Part of a small language model's weights.
Architecture: LayerNorm before each block, learned positions, no biases in attention or MLP, tied embeddings.
Training: a variant of Muon for these matrices, 11089 steps.
MLP neurons of a small language model. Each row is named by its layer, matrix (up: input weights) and neuron, and shows model dimensions 16-207. Each number is 128 + 24 x the weight over its row's rms, rounded and kept within 0 to 255. Numbers have three digits each.
A block is one neuron, or neurons of one layer that tend to fire together. Before each block is what it responds to, as a language model described it from the Wikipedia text at the highest values.

Tokens fusing of, and, in or a hyphen with a proper noun's first capital (of B-ermuda, al-K-irmani), plus year tails after 1/2 (977, 021).
L3.up744:157128106092123162112142112088133141084122153172117118167114156089113181173165137143140126138100099140107114137135129132123139130109131158117101136141122136132112138169111143095111162136147163142085124137103149089142124119133103179144118125124112156106111130160128122152130132096116168116134110162127119095093141124124143160133105082134101152153117122125122105154154141144150130148139136101123144136134100085133152144189124096142103130118135096167124112158166137166131087133138086125123128118088080136114114140148126148176134114116116157177129125092082126088096111116129130092

Words right after a subject's name that introduce its defining fact in article openings, such as born, also known as, is the, named.
L3.up959:157097084111121103180081131099108162085160142135121121156144107153120132088127084109137116130121144143163139157142145101141111111113130156134151133125075126075113128092119136151124098136160119138121143129156144122113154089134153060166121126116138095134080128106140061124136150164160099153159121161073135114130150110133153136188121127111143144161121146131140137110140117134092089141111155125137157128140141126128101075115090165112139067098148105130132129111131081139139117149142114141124132134150110109097082172163129175132107125146141118171126128151132107120084142124122134085

Tokens just before a proper place name is expected, mostly locative prepositions like in, of, near, next to ("Born in", "west of"), also route verbs (entering, links) and mid-word pieces of names.
L5.up631:198128128152160150133092092090130137134130139150123144167185147130112113105115113124107126131094120135125147158146134111179145099149136159095132120110096084093095126146088140174150154143062127180135153161121128134082137095161162161144132133116112147121093127124141111092149107153172070143061115128135124136127117116117102110118138145112145146179158113197123137149118101151154143136147080156108146157148096116119111161151138156136106124115088120155138128107115126122148125108136126117140124148128123112158118135148146119153072129125146109141118116153177141132115113094149170128
L5.up1453:196123135124143147155164113119112156116135160158155116157140168157110097107164090118123169138098129103103132155144117174153133109143155110127158143100147151157100120130117119150154119151139143095145120186130117118112139078157130143153095118178143112124144132118112103116122123141124140122122116144120119133133161120157144127141143144074120131157157113155114171102119107123138110139104106145123148108125140179156157117097105146166142138126133117119154104097085145160119136121172159117115119150124113094124122170119114118153106139104182118116158129121126092102103155120103126111
L5.up1672:101129179123114097130131150139101130130101176131157148132153174112139149137156136151125134130177135117115133185140122151132117122158111084118131091095132137083128166126143099144135119176120140101163128126091091153165097112137117133137151126128116075152147125120105160114109119175096120159110113126123091123101134124112118108095152095110149138139106123105114138141107122130121107129137102147112164172119142162146115110163117134123131150125147119123105117144137103086129108110160098116121150122130113072136130144144151119171133163120146109140093149069111118117111222128121154120
L5.up2378:162088107147119143129123173090140098111110142140121099145088125140144126169095129133139105108149136161109154163172119145132101124122111111115113108112124157139127116137133102150166122131140136113117120101138160090128099132154152122170118108147105125126072142145114098110111144122138144141129106161159104159139165132128116128145130080136139140083161092177069128169128123163167121095141111142118104130130154084103139162095156139129110138137112106123150115139092148113143117124137092145143153120142099136135123122194115126094098092069136142147149080091111126117101114098128107076

Tokens just before an alternative name, title, acronym or code is given, such as named, referred to as, styled, opening parentheses before acronyms, or infobox colons.
L6.up129:138138114148135121103127131088118153140091105121099148148122120115134081172130146131121133128112126137133107114081087098107114119120107161128136141154171155092124113153114132140139167111137147127130098121108131107114121154102129153152106131161107137142133150141149118155090105120105123111107140143110144159144123116128155103165168086107098096149122134146129132118143120148137126118152132115120143080133149123128131103117171115135131124095166156133123111181144119174102109189071137143111133170201153129121138185131106152096096132130150135121131141122138121162130125124192118133
L6.up204:170143085113156141150105100132175160134112124117147099142110120122147174142134119088132102140097127125166147111114095119131154127128133143106138131098133134139105139183131141124123157107157115135130127120146131091149118095144169116109114098092116052108121103127110149154124170138151141143161111182123144143150179167135107091164115126135127124146108171118089113097103138133191119102142147093174118188170118129125163159159105149080149124128165094140130112132180159145110117142070162132120138140110115168143085148104118104134113154140159109127119130148091129095138158185156110163
L6.up619:113101131138173123125140142166143181119140118163089144106160151092154119144143088100130182105137131138167111162197114159123126131114103110118146123115140183140131121139143112143122125146132143123163157150125113105101097131116108145135140161123145140162089117124147115095088109146157146137108111164135088104134124138122097148127150101111115106138112146102114085168104103099118126141148135125133135118069138102163123129106124098118119139118129171134139137133151120132096153145143113183100159155138173144141135140121163086107150146130133127126112119190149094125101099136114160167
L6.up703:134114122086139085114161124099128123129120154165113143172117094138133166121110084100111158162138124139165124130126134138120121143135177141116118135085074092148159106139148144140151131124139150121111150147088096141125111168132157127136093146113176084147121141145108146137113135132125118158138084162109117148167151118112124156120131151135133086155109137084140113123153119131140134095168135156150108177116176159108147185094099129107133150113119136113141099151127117118116091097102117096108145142110123183096175129127138089135092135123129112143104103150142128106124123101114161165
L6.up930:127140179118060081139107101139109142135127125093097102163139146113199122142146148119141150122110166123091122111095108131197195094128161134136137159121095140106139108133166130120108136131095142145123144167142157116102089134104114128154130127105090143156165117138110120166158127086126152162136143132097142087100157087152141168076110088126112114135161149116102153126124129133136120138136118114157132122157154134125133135104129151130091145106122103135130096095154103147107098155171116101084127118146153134136095143142098157105114135170170117119148150093131098132140125121128152126
L6.up961:118099129093130105128120172117147092100105088103129115120156164120146155161133148132150114160137116122150184130103104147087114101160117124133160111076100183091154120108175138173115086116086153137158105064147116089098084130115099141129136107120116115134114124129123162130093118126113134132143126176104152120141120118140133132106076100161164132137100098159097098121148120088105140101127131146161147131109113124074109155169129119102085107161142131130138152128112126157140180141149130134131100158072144146095127137131119114141118146106106141122131137169153111128106094075144091120
L6.up1031:175112107157129089131135133132134162152114114165120156148133110188137084093123129107170178148081179117104094156130139112127142051141146129109177097147135126134145138109118082122090164126103127139178119154125118112118142123166137108132138132139105124131147121144129106149135156137098093123150092184088132064136093134132142110134130150128111142128142120148110154117163135104134135122126123099096124139148131119113157122118115116145081166130134150141136149129151112105088121140136149098103121099110121104179129129139115108167156092103143168176085131168171135104100114085136116113
L6.up1063:157114103162114099125111140154143132176106150158109140151147126118191092109117152119150151154126143113137139081136099153120099076125117142127137140097141138135132126126122129149094141087135125111112176171124129094098158136150162152110120124137125142128126091095111109130069112124124142144137126190106101118185115144081132159103130133117122104143106097128146116110145121143147107084176124137094105125118149124098154139151149139151115092149151076111128154128108128149130090113094127130161099080143127113109073148154115162088073107102174081142112129182166121132112104125191121131
L6.up1182:142167103141184104141104160194136131102135089134161111163148088139155120110123131110163073165133159097138134100153104172174169107143099151136119131146152118121148128164094073151125136136112115134125189132122148115134142118138115110151131159152095155096126089169128107114109115143130125092151143107095093104122139101132108125141139123114113160144122131118171147136096117100137132122137151115115115118139125138157180176084115123150113140110139128122144100140161105176115121133094134121133107121065110127140097173160141139134099116130200080106138125090130091122124116207164117164
L6.up1253:110120126109132135119083116147117111070095102150123114115078148132136129138113155161093149094117137132122163111145117124079151120131127148080106144127153121134106151157105134125104127102102120114110128150096121116103137129128133116116142137126089164162107104120142158136167141052129109166119097154135142117114112129121136133112119153182125120142169113101110127087104112131128091107163106141123131151113151107109169137115111117136177186129141148110128139125121146140128154094145122130108186124093139140141082135120124181132095092118125138140079125082119125129151118153197121105
L6.up1677:144132152153133095118102115123100107143126123099127093126152118118129082144160159174145106142138114156171132127126160160100127140100160146069128131118117117146118102129152146157109144142114130128132099161152134159126073127169150139137129138142107128123167125133108107099162135126100165144092126142111127124120151136110107093132067106152094074132119158131108108123107131190130126108100169123134133119111131120102039189120130121136168112140125144137090094151149111169166127122126140142147105129147070143137090143161146140106142129126191106138148165136137135169174146088132118121
L6.up2114:126113137165101090141109104120142148123145118129149136107133110146164109093089108159084094085146124128155140139145140147134136127141119118136157107121114141153141137100121145098107115085141124103095111132121134129128096128160131148089139102100111120125093115116150106141092141130115109140169194137109136137110168083175140150130123160144093156144093112122189109150092129131076108104106141130134150087151145121179083117096142153111131087096087085117138112089141133104099096097108121152130132146140118131118106140130175098101139180122169111128113143168109125164114141140186128175
L6.up2427:138102145122130099157112122099106145111105110113118098079145127125159068107134150144128145129145145173153117122139127094102117132104106119092094085161172171105118149145124159112128173097178136139150128185147144155125134132142131121159093131134148115111118162130103129121112125124105138078140109172101120152148120112123116088157180095133115139150100125131096093159129147118125151126132148106132158114146186156079115111138141140107165162119145126166113146161159093129116096149095129131133157143162147156125100145127111145097141125108143112149130128137155159112135107111162106146
L6.up2510:156141105180114113183110129125132151137098124096129112098129097170197160085151144108141112081118140113141090098153121129149155104146125103164119126145172094110103170119127122166186119152131147101147080107134147134138129153139135126136108163101101107111145151151137119117170115073078164120124111161155101105133131149135110134176108157104090116128154141136096125150112127139133123116154138120142114185154151120140188135122175131121111090135141153129102115126117131108112102134132173080116145119130133169135098137129141145149085155113128081117142118153149137128110132143137118130
L6.up2530:132146119123111154133101152119162097136113092113131147161089090147139105106102117122110099143094140138134140143114102138106134110121121122121072128121141147106108120173133130122172097133159140113111129128168138108145131115137155117142138142132119100164108131113084164132157150115121118101105139127111152165096144084098085076150153097168103136134132122142113084145134112145131141147112156126155080122100166141110128125135156119127098106180119093133130104142125140149128130123110093102107173108110146101098085129171130133149104176109135096117157131167133133181126101120199148134
L6.up2674:105120156120095084104113146138087136114138128131115110125139143115139104130117146124114122132110095109163157162168095108145110100153112111148102144127153116101159118155148160093126107137164141138154153198125138137133163152135141138107163150104125129132113099150155139128109097104133131074136172138115147139154133088113118159089103116128122082157126124121125133157136136145107112121133178124084116134090128115107121116115110181086123141119115128115110125130133108122106128133178159133071143114122139111124106112172136121086096080174133137161121132157161105180110143145180105111

Words ending a naming or labeling phrase just before the name itself, such as dubbed the, known as, called, named, referred to as; weaker on as, such as, like, under the.
L5.up215:098145108113164076120129106139171139118167138110148134134157082173146140085125135118117147135151116158122189121157136132136156114162134173127127111112145089140101135143140185142141135114139148135126140136101125153088114143141148112125109117091115104154151136148077123081119125111137180147171112186116127148142156093142098115130119154133121165161135143141131084130109131150131127090146139119119143116135118143122154125093110159123097104143170113127124137142136116136142108146073114112090123141137137157107078101154108148127112095100150112118100120135167138170138135144131132112
L5.up1210:110128105104116142122104141154144084117138133142098129117113095135151112137162096101130157138124152134150119122111137176151150110163167136112095083099105126147162175118131126160115112144120161179101121104151137147118072102101127166119131092088117152125152117117136069114079172128102115142128113129123142136145112142082113156119095126111132121150135144156101106137182100127117068089124137083142156124075136113082130126140147130182154123109162106143079119092116095123120176117135085162163142108095130148112106126143127152121105103102142110125161083169152110146084113122162114132
L5.up1305:172137063118114102160131171126153141113119119124102112141165119152101143141136116138102120162088137115158144084096134133125151109113118148094180101135193144082073121164146131152106145059098135135165149131131140126136115136140146139132093096098113103142122108123076091138122121143150116143132176125145153103164134133108159125118130170153104102147098123127117082150110115160123127163099187117109131137133168098140156096139166143130151126119185123109099111137131106108154082135126111163103130103131179092083084132115113136139128143073154113143159111152198155122157168094179170119
L5.up1536:109095165134119130151130148107109147090126148130121115159144131141111113150108126159127128139106123134146162107113100162150103119143163140130137126109162148115135141138143127094101133095097123116140127157116155142142131111131146121141159083127141089141122125118131136171138131131131160085127143156150121176125138125143104148109137120113136135148165107133128106171127134141111119146101129137138142144129131120089138172133087125172105145168113152147141167097113135149136125142068101155085152125107113124066082128158135149109157121140145161099139134107122134174115141123163133124

Fires at the start of a coming place name: on "of", "near", commas or first capital fragments (Gulf of, town of F-, Wilkinsburg, P-), also decimals in climate tables.
L6.up351:158125147108100099169144136137172102153085137190103128107117115109088130169075127149141086085094169161092118158119151136146163159160149118126110133097160152162118093074107137154167140111116135116110150157130108111159092105148152114139143098184126129127118144107172157130093129103101113125115132115146113156165147146167150109172160128133121145149138135119117124160112127122099129120109122141135140096159146101175108115140132118156118118121066119120099103128159155117107120133183118127144099141146202129102117127143151101141119139144152155145098147124160134141115113132153096094
L6.up651:156139146101114134103094149103106142106108130106185147123157136096159159128089151142098113127113135156108161113158127129163149157127137117142109130116148138133155119117156129055162183176126129117111142143166114164165151155107127116153095142132146174135111137117075094167102129088157146174103082148128141142076152120092130087163167123093140121146121077133128110177119141183152122090099114134142101172119140116108146132143130077114183108135113121100094093147114140097118128097141147123135167117160123130104121127146122136175120123089158131145091118141113100132119139132110090118
L6.up763:168103146120116116173158168137183164110174146117183127158124109133143145119119135130168123123126166117116108181138107148130137119139130085116101110119180120109149083155103107133170164138112128148140119138120137160133108100119152149195122161149121166139144120129112161116135099153125119160077075132123116095145154103143159131113116128094116082107073192140071137135112100103118124155149122140147113127119140137130123139136120126124087149148144131167077121153144152164150093127132084105119109115121138114136109161118173140100122143118123137117118125134094090103120125191103114096
L6.up812:125088164107087167116132108108158125090098109166125127111134158158203096113125113133147094153091118096160140087071140156126137163164164163194122135130120129108106125169135167173165129126156156117107122180147147102138137140147125088130106124097150099160173121142146143164114115128128136095111139139106138118153166134105102135115128125154109154116145112113110102100183131094142115143136095127130139094132120125104134123164140123130127145137138122098131112128106132125124101118177131113108075162107090107087135132094135138179099161123120117103157140103159119126143101125082147122
L6.up975:137132132077153086143148140123151120166095128122146146156104154111116168121118160102147080182119163149131104193113155149123137105125132152110101065124127099148138126163100145144134121098142107160091139117120155133118150083086120141161139086094151148136151078188116131149140148173131141104127119141156128099099119157143136139106091107087149130155119151133126165148134120153105100131090114131102128121128115111096096079158134166156116107141118167149136098115132175124137150164151113144163129148144146120102143159141143129166137152124109150113134152100126142129081103123120154103
L6.up1222:122083160104131132120161121115167144161130142172093115162119114086115118119115144129159142147120166161127109171115130167132144146152138154083100140102135130137150095130104158146181114106103110156116161117142062108155136129163153106125127137136111158084106123131149140116145116158137150101133135140121142126136132153123108136133153106124110162095130142151101121137137124136108122157119124157139115150104163159134100151131190133170134171149128147151163144156134152119122131132118091124127110135100143156103121102143108076149153130109118143137127116115124120114099108091122145078
L6.up1264:134090142136109166146098139126111154130090151157131131061122167154164131121115105142081161125121179099137124117115136131161103158122133120122118122089152126113152112146141127125145136124094119111144125140125150134123155122153181158119137105097119143126118130081117074125143098127109147130119118112116091156141126131123104121183155132154099129157145158170081100143143138147075121155146144122164142162140123167143133132119145135120184110100120133085119129157130113135145150114108138144166109093116171135143113115123147159163128124147132126149119125095161107123118084105086107107
L6.up1307:118123138078141165160131129129128163108112180172093165134088155087121127125108135105112118141136106102167126151159139114117101118109148133138141101071182081147114094149157123157155098113187136117130163151113097149115145193106099208107050126123143158121137144123128111141124151156119123132114147142151086147121097097163157060124100123149105142104108134115136168178124117089102141161128102181134119127160138161125138126087123125122151147142106115173188150120103145095110122145147140098133174137160103119136124157127132123157154133117123100118138133181138171113148126139118143114
L6.up1360:178133183108130153135176125150114127142148125145112109110140140142108102135121110156088163117082147108104115155088144135157130186099141141088136111149117101134160080118106148103141148122095134097170134150125147080137143097140165106148131132097166109161174118121124120130109156162113122184110118139108140114136118116115146137157127090147099126160120139137157128111144131142076155136124108164145098083155115136106138091148169139091134135103110132140192131159114147106152116096146134134103107139139067141114095108176119096133130139105150148093109105147147113091086138136111108131
L6.up1498:116157113106098123093103158116151145118153113079150064115154177152141090108124111180167121094081120106161134164127147134107100128119158136138110127120110156136185107127103156134085099200148110140117116154100121135097134102136122133141123100164129145142107147151173145143122120168148127130142155123132101125104111102168109110152125112131147116131113113147131137202102128138105117174148168148142168105147120151161112106142110105101109092144136131148130116146140125117185122124124116128129074130117109147094119144144116122082138091118129078131147129102142138075099111096161132140
L6.up1700:131112143139146144111147136102177199133138144105123163089103125075105133087160164118098103110112128123118103137116137190133151134141115114132126139130135146161104125117088105107165152114106113139116117137107194113142126114124203102136106103118124154100155160144113117120137090139140123156148134179135115079162172134116138163127150147179128141130139123137176130088167094142104112170109131166107138121140096090141137123116106101115107183135100128119154119166112073118122141130131121132149123152153096106129136128109102120115102119145123174184129108117143125134176119107147107145
L6.up1767:147090136162140185150130144138183146115132179110092096137169135121112155122129117107136125132134111128130149162106113106146113069128163131079142107109098138101150082171115108122128157113080125161126155124076135127097084141156144159150144088168124132139143145112164139098125122130121122143082176092122121123134155093125135102131123131081124149121169119154161123100122121102126170127141147149101139074150135127139123127123129102156096151135134125097092118119135114121117148146131123107134134149135078113098115126154119135131165153133136104125127117125128132114163151111096152130
L6.up1772:112110097120105109111143107144095093130117180126111165101134123051112148143107121104111090123169121135130124164119104109143137144128141141156086133118178160144100121139130117141167125153097129133131097098122123161089140116157123115142134111120122122153127114182141121111138111121124096157117133130108174140121157124131080109116124102105098147140147127099106116113141126128121134153135169123143122118111128157119158094094141075142103139121144149135092115129111144140073099138128118112108161157163141144153126073140141150123133133133169130153151101153076158150141152170112176111
L6.up2300:094122130141126116132144123123118135125163135091117143124139118132136140153131124142129103147127138145082143127141107144140104111155137132130108101110160125103103091165096113143143108117144157165098129136126117125148120103147150145149104106137112112126085135155157137133162114139162160125141129096140120112171155162158108187097156110104160167169130122115146158120137130115132101090116141129097136141165108084149151116151128183133129136135125128108111122141090137120128080116130116088140157122187100102132098144131102152122095129160120142087156149096090096167111112086124128139
L6.up2414:167116150152127134155115097103151113147147153099110121116123154079115123128104177152119108136163156136125106167133133094131165164092118081140081119071135117141146102115156147106201160130116195146138123169111138100100141098161150107153133108150146128109083123136149147093103091126128130145128100167117137109124157132104154124144130087122102120127087163134138139139120102138178152126142102118114125120143120116082130100152151153152121127104128138106124115173173111088106126138163154140115079132171134136139103124133114139128107153100113132108137142109112163122119112155130097161
L6.up2656:176108112119123166140108137119168096113124161170145130093121138108081137123112156113143123122153129129159133153164148106130146145146169140079153103126139132139124121097143101142170142130146132124124113142151116175119114131147119132131167131121154089155156116128107143152095142126122123123110154172149127122130065111126160139150168113111122131105166122088134131151145164126087102120095101082124075108123090163108149125089096088135158107181118100121134113102151120148125117140161079176111136110139147167112152122156116124154137137152099118124110109151147111126101101189143154152

Tokens inside rating, score and ranking statements, such as on or out of in a score scale and the R of Review scores tables.
L6.up46:093126109148164134148123156109127078124146103120134129118148119131133114151132127103122134079137123094113153134110115118127127114127116175149090141114129110107131118118114126148072128130117130157109131087058093125168175140120107084110143155133097144116117131131121163114130134047078130118119127160146067126144142145138116098184128118126147097134143120155127124118174100127110134111123119084109100110154115126131159151098098108126117143117138129144166131165174125129088091127135152056137121144133144119148158116133092170150166089109155187105109142163131132165130141141151124113
L6.up106:096107149125100146116133134128135103137084122181110125131109123140129109120150135137115138116155181116120139148155121149108121153133113134173154136123153165105139135131132106103150203160114110132117146131146138180088142112140136142149086104127150078123118115095105165120166136045124138116100166148112161136136099124080099136125126107122112131106096125142113137101117107098104133153126134129149103115086095130100089098080078133103166125146119109130122132145115106139095098089095137104139113112138096156132114138132095113131106087117170139116090118122151143108119135140152154144
L6.up176:146122148135105110162114126122121118122128155094128156122121132128149108128125125150116129098103147120152165153136146174100149148205133127117120147105110120152107109121119123135151107110142132138123154162124102137159143126127111137128145143120083100124164132154142159076146129113114151145108091128152100145134138150127098153141138159142131115121106137122118141136155102126120120115142148158109124125122112113105106154118103105133112115144162117137132119110121096100112123124135136184087162144144151111097137137113129139134117157135158100147105137110129123137127091104097133125
L6.up459:127111156170124131135130117102120093125119144131128106148130118105111082099148119153097123129148162165104158151140078112114135165111130173156147150116140103135115145135113158124127104149115129133089116123096136137116121143117118099128112159134144151116133087151112159094135142088119131139088140149117102141093140121096137114124153132172059125071105099142120126100144090118120135139155143160142126108143110100105135111086138109182146117115137145090087109101140148132119113138114166081042129171145104133138164156083108169148110176169165116159099154152094146113139103081146168167
L6.up1230:094153094141100129134102121121081143139140112129106113133131142168130108130119084120094119091116160082153130153113117165131112142145110150142144150135181165194146141068137116166118150163136124130177137090102111164139107169094160168075117113141124132151140077143157112127102160124179119128129177099095112091126083105129112104124153144117119132096076096108145142106117142129132192091124130124132085108054156101118156133111152109151150121130119116143117098089150152105127088100122124066125103092161155117103138146115081126144097140109131175135178162159138145127155153141147132132
L6.up1403:140115140137108121137143116114169131085135118103117106111139116107107086131135158119164125150123127097176134159111106153134129141134148148108078104142146144185151157122100111154099175121114106168187124122149148120134134119169112103088142158127146130118095114142148172112160142122171171146133155112126173160120125107096145143131137115132109113099158121126078100128193117105084127103121127106144142134111127140102171129167128154126130113141194112153130131126121102105150119118146141153134115126131130145106133104109127076142134116131111192142109135122116122113117143100169163115
L6.up1440:123168128126155125115139144144155118152115093107131139116123144069167127141135128114142168172155140114103121111135152141161159148176132123123132133110118157147131132172123138111120147118111114108136123108103120140139142152130093154126139103157092131126190122128160099090158154119091082139113148108161119162153153134156124110146145131111097170103114089156099123137129149097097115159121101127114139125136113098086157188141111145148128134119151124163130147137131153164107147126189105104137138171165156121130136166140119079126124179106107114087144140183091158151127117157157152134
L6.up1798:102089149134127136109130152114081146154140143109115143137141140090141164132107108086136127107116159171090132131116147178139143148156137100140105149116124126121131136150109114114111145138076123165155160080129142142158139129116111132127134174157146143133122120091174140139168130156123110102106147141135091161145145110122099125126137153126108155136137127137115135106115112129118149147162149152127127159147087121142144157140158135125076105149136100109124126114181117139097080150126147096127122104136161157151159111100096101144106079145110161097164169110062131093143121118132167101
L6.up1799:115142117133115167111138162131143130115106099141138121114130144113118123112139125170148143113113125119155147158171118104129124114157070118163143167161154160112118158150111102151136134151093152098125116164174111121170098149133136123102110120106130138119069092156109164128132129124119138126094159120143124182119147113173082159120176151171126124107110127110156136133140115150099149160170168152097168163164155116129132113141122132127144132124137095098149094128168149162110151137145119123096124126112150139138149152158146200117144110129158125117126139139098124111088151180155136098
L6.up1899:138102191105122187117130152141132177164116114118111143118128154151099166148144146088156186123164137112127161103157134104139105127109130094176148153161108140100121165122095118153136106118119105156132117119126131077114132132147155104145145118137135109080151143106135096128118152107169132138114147116149105150140124086119130106121142123136098121128150155090106134122154128117130111150080099125124144139097129118118139147143098175136143157114164150145152107130140099100170087141144141111134124119144132098114134123144109112120119150169120140137106141180120097121150110120128097141
L6.up2019:104106124115128129110125125107145117146117101096122121141152102138113129135117170147106146150159142083139133153153106154124178125136150139143134140132142084180145119144117121141111116113083103180153143124131083126130146080127134063103091156103109121124167123132153141151131151078138145125152127138141121116150139158094149129137113162158103161094191108162135108177191131098118063089097146107102171154146150142109126138128125159174134149119134126150079098129156108138172107133124112065102109148158112113100123139121135107167100106135084127177101120137112130145119176096139148120
L6.up2073:132147125071150132136158116149139179105112141139156148119134146147140114147136120143136158127137130162144172127105141151129138110155157119148146116122181112155091163149091126133135140147118111151149151104112059143134110163166143074127136115129149128120140128133162129119082134127157131104142085156107112118131145141088102134149127147116117153139155109122136130080134125116134089088169088197087128103146056179091141130146134132117083114155181123124113130124144140097119116144089125100143135129118124109160134111113117134119159138118126121145161088117096165147133142112127136101
L6.up2117:147135190096106123179135170144137153094147116071182076129109095128122113101130142132151091095135129149105146145151130127135153136139159150161127099153155129137119074133128133133120195113113093171102112128098109115146126107090167150145156117095118173115086148114144126106146082141158157119142107094078119101114123147150127157165145131104144126125120119198104168127141117110133174137097157132106110103132129144119141147140148085110119102100098130157120152124166148123093091135092103104111147174123131110143113147115091118163120079136128122152110123133155184135142111159131139129
L6.up2147:124100198115127105136125116086141132117091131148111115097118162154187133111154120133168084116122126111141063129103117159146110120112134121124142150145133131173156188095147127112112188119129162114142113119112145162134164094155158112108092103152089149131181136130102129127143168129092137109158092114166143125112120140089159143141144098098123111116118114094100125095133135138121129114137166127096122131152146125096138160145127131123155130149158129107130122155116128138127095151111070137094140124181164139141154125103139126146119137111134141130149149135107137104141157099135124179
L6.up2236:143149120122141153137093141130059101095118106143156078149091071086105128137097172104123163103127083160117147131148114120135101108153160157121136139128151135104148095128175122116149107122129113101121121180140056113147109145138143097155130143128073118135101132188114135101100082126117132125140072157104111123119123090115094079114158121128161134149127112174066157128140118114133074076118167114111127132093142138118112171135116108149139074133128188109079141133157156154173118161152163120113153142120169117162126129142143116124134133133151105073156141099141112107136139132138100138
L6.up2581:100120148121147156119180131124134106131182126108123136193087157137156114135112147143121154079149149110130135126164122102132131110126117133144148122114148134121115097139141101147093136125140106158130169094142133126139132111142102143104152165130129127111133140143158092123175139139109140113075169075109098115109140107116098096175143113116141102111118166136078120084108140103117177136115146125139157158130152153164125152120137128098151142153148136164124155131144160092166109188202152083147097173163105095157136152106115164149117130109101155147146116166109150141139157133141126146

Tokens that complete highly predictable words or stock phrases in formulaic Wikipedia text, such as table rows, taxoboxes and census lines (Airplay, maximum, Invalid, Tracheophytes, any race).
L3.up1048:095172155102173158105118139142158151112119132125093145086076127112140108126132091101115197112135157110177160089144149122186128136148153133108111121143132098130135140104125114129130130173118129146121157101112146149142158132094171148140157126112110121102084138111152138069119163096098152142083160135129108129140117137174102145144095142148172130119143126126142132112127117134122125149113127104097128102094125119125160134116129158149159138109120142152137136169155172135137077100136157089143103148118107122146153131157144125131170118132153101096132082142107139110132091098173108124

Tokens inside critical-reception templates, such as review-score tables (AllMusic, Source | Rating, Star), Metacritic lines ("out of", "which") and "In a review", plus scattered table cells and word-piece continuations.
L5.up432:098102163111131157134136141140126132108097114141151134100140130138127143106157162141140108109140089087148092123132100140160179133096130142161122087142110128206150116176105106154102180084142119146115095151096130125127119131138131135107123145127118171114156084138123161151167104086100163125105155135123080089169130122080147099125146124128141143063124106140103101117162123082097111115156161161120111101184114146095115169106116106115126156117146103110097133171127136143160070163139125079112105179145148133125146134106144135120129096144106168110091168142185158134123156135149112155
L5.up632:102114152134129120111112128153138100161128130131106168095180154118160121121159115137121142122125166108123156175162086124149079153142136124155119115144141129159152127098177111161130097138130109146146154114108084112128121101129129101127157138120059123123115176141134146099110165163125142108111128142117134139104112129137119120103101178093109119118098176109102135136149148105138113162105169127102099100141136126130144177103133126153123143116112137148120155143131113084134096143168135121127131144147131143116147103150117141138181084206147152156151165105074168102112139091113129159
L5.up2288:084091122103185108159155135139136167174101146109102138110137115163111114115181158165099111143130147071137145175145115156135142108139127140117113135133120128150165163158117131121156121120132132183139126128131106126144159122096114096074148120102097117125132107131108157136108170120101119151139102094118100129126131168077162108151169140174105126059153155168093102122151127134131097143114124120118131139146135150145096150127097167108129116125116127164157128142145131109153122161136113075104113185191146157090137138111146159182144141146126139159102125119108130176095131109126113139
L5.up2362:084117156125135145135112126140130153169098099094130104104133114182115117138102125122113165135118146129181127114139117083135156081102118154171132124121125126170144148144114107138112128094156122128149127101141150136163135128169111094099157180158111098134161144122172170100120130149114158176068117142117153113162124115143145120157129162145127139119138125164054117143132155121123085139129159116102159121154142143106158175080105133111106119093136099132126100142125102156113100136125104099143143162154096122108167126116134143088144145119097130094137128133112134152124194131142119133